MLP neurons of a small language model. Each row is named by its layer, matrix (down: output weights) and neuron, and shows model dimensions 80-175. Each number is 128 + 32 x the weight over its row's rms, rounded and kept within 0 to 255. Numbers have three digits each. A neuron's up and down rows have the sign that makes its largest values positive.
Before each neuron's rows, "fires before" lists the tokens most often just after its 100 highest values on Wikipedia text that the model never trained on.

fires before: "\n", "-"
L4.down995:063119082135087137094113086156106121115131151190062150108141164072163155135108149152122129103118147134141109125138180115122129130101165090168187151099126144190091160100146134094102154045129152159129126140208153100070073155132083159143226104134121117142120143064141137202110108076139125130

fires before: "s", ".", " House"
L9.down195:128136098147108129067140140077080131069062157082066078186145138129116078106114149065099173161141133126158096129114091093125127050142093172147117128165088103068150085141127145109173159146162124083114119153149172134112179146111123109083150121112135150176122096122099069099164099092154213152

fires before: " in", " by", " on", " to", " as", ";"
L9.down438:103086062125156163132161095103109116124109098096122093106126065148085132152077145108165103093141081119101107068110082189125120103115142098161086125167102127100067162088118174090135133169219140105111103162109141126100157082047166180104148192193119165104147108136091139124108162121122102153

fires before: "\n"
L5.down796:107110158130073079109101057073156145092094141158132101169088119119093139116102200144119136163114190163104070127101144142098093130157076164148132171147149118122114153120105162088145143134099158104129114164135161087129134139119097156148142106216095159111148126127127132072146158167170153105

fires before: " |", ":", "\n"
L2.down1195:060140120112115110062086151113085129161128119133110158103131096049128149100124171147164117121108175105184127149111100147159117067136179123150096169051087146140088105175091113108085137105144085163133132061123163147101046125160176127135095123100129152104109137153157124138162158137071164147

fires before: " |", "\n", "s"
L2.down499:130118177157148118115135188155170114158142162168122117161172119127112104126135129106072155199137160127117100148160057148116163096110108143100135113073159122136136160117173109150086120126066130092083201175158094128153177078126088130208159118104118124056162154129085159122116135095119098197

fires before: "\n", "-"
L4.down314:159119081115110067176118104126160043137169109099101069107133099113126148120128115179132063112094118191165099168144116055082075087128148144169123133152119126152115154170104143056133177059204151111130196068179134153129164135145118179174192106107143125100115140187117116145106075156136180139

fires before: " |", ":", "\n", " season"
L2.down57:109178146171105086115138146157087135104115162144115128125169121043153143146118159138130189146100174137125084141132051110145092111112155124118102147110081186135113107161134089085088079118173179120132124097173171185122154125086169121131141139103130129108144116159121059094111179131158160160

fires before: "\n"
L9.down29:119209111124135062111155177138091000165152156089096141103133126109081150111132095082096149136165102140173129145184160121136151125092140123084136108127137114144118152090083122155105159130116114136141146141121124108123130146138119180174146164159155150152181136127101145130148101096119091161

fires before: "s", "ve", ",", "t"
L4.down892:143147108109134124147150132048214107145150087149119116097136052111140150150148221112126086113128145094176177109091135177158130151084124129134146113117157068102160118179149105094132103145152116161125153128117108074098197145105138134084100075111068097158128124106176091113165156152151143095

fires before: "\n"
L2.down581:108138139113116145096139089109114122108115163149161147119130089094178158068041143088036114160107208102123094145110111108110104116100148141149138187116160135153093106132135194160148126098134121161149140117161136103151122080157122067160184110106139187080203203155129132119143148136176166168

fires before: "\n", "|", " |"
L4.down182:096102120121086119069140133145101129084061174096157098187144144090139113177089129143088155174073181130164184123146139109158081117155110150145116122136145162134121079142092132131128089144160127178109136182128164139121151135105076110129159123118125136132186142149118126143119202124100110106

fires before: " by", " in", " to", " of"
L9.down1026:082118102164093166073140118200144059134127163087119123151139109144124068169137103112093176124111072123137099132172104180115158144121110198208137132196104073094146076149195177101063093143143167107124169121109156169127061067120097150101130123114145098135138123136158193159153186177151093137

fires before: "==", " ==", " and", "===", " life"
L4.down916:113126116099142097149132161181132146105140115163131148147092066125098106149182149162074178125142149140110115095062074105116149124142097140145064142123131129123195176211153119124089152153137097073139155074068168190186132114131124112174123134134082218086190149185085166146082126125145123139

fires before: "-", "\n", "|"
L5.down87:129130051102085102124127129136163108052184156144128089183082127141173152100070122094156126126109128146090133143131136083143095118130131132154143230143132085070107119139146152087106115110081156124107143083145136118133147110106062086135127112146122178182094120136168116088138114153149066106

fires before: "\n", " is"
L3.down1036:120115087151085105109171106161133178098161121111162129145150145110136098099148105129151038126160163132123108182151053059159162105084142135106140116144153157137129078088099107102128147103156172107186132145151118155123108147087209121180124177126200127121094154140130101163153131161091206027

fires before: "s"
L5.down1148:101150097188100122159158133112088064117127122117092105121115133097097107095155177135122180098114145148198144176121169095112170148151069116186073092090139105136103138169142116126112131166087136077179153090145148115118186101092184100092177099130101091140092046136110096134107136192121173105

fires before: "-", "\n", "With"
L5.down670:098149122078097122152131076109142088116136145165162162130151109134146161161112179118117140128144105167183107185115139141099149104185135116156126186127206089089117177135126151100107115111145172109144130099147180123129064064150119149175130093150121119148101128107141132142096153170129074190

fires before: "\n", " "
L9.down333:177185128149149113132114175148130152173097157087145114087160080092123191168145164110109136129126121118156148122122166114160145120152144083126113175142185113151152117141102114113124114159126115108124186126190109086155135107120137138082100143140148133146110104136116151109123141130108131113

fires before: "\n"
L2.down44:156131122105132159066187147093124080144145190142066173099158065124116137117126076119075175132134122146123173104129111152101109099125136110104110142111136138116113087056198049104126155037156158127131125149168116106136145125090137135125146143177134118085147122163114099118137150105187142173

fires before: "\n", "==", ":", " as", " by", " =="
L3.down347:112129095103065141161153122158182126156185133122105066109150183219128123140159125178090145140110098095144102127136146181096153126142130062120070072108168158181113171105171073095164144161103111105123222099138200146175103094080107129110119156138107188119181110130119118049159165177117096088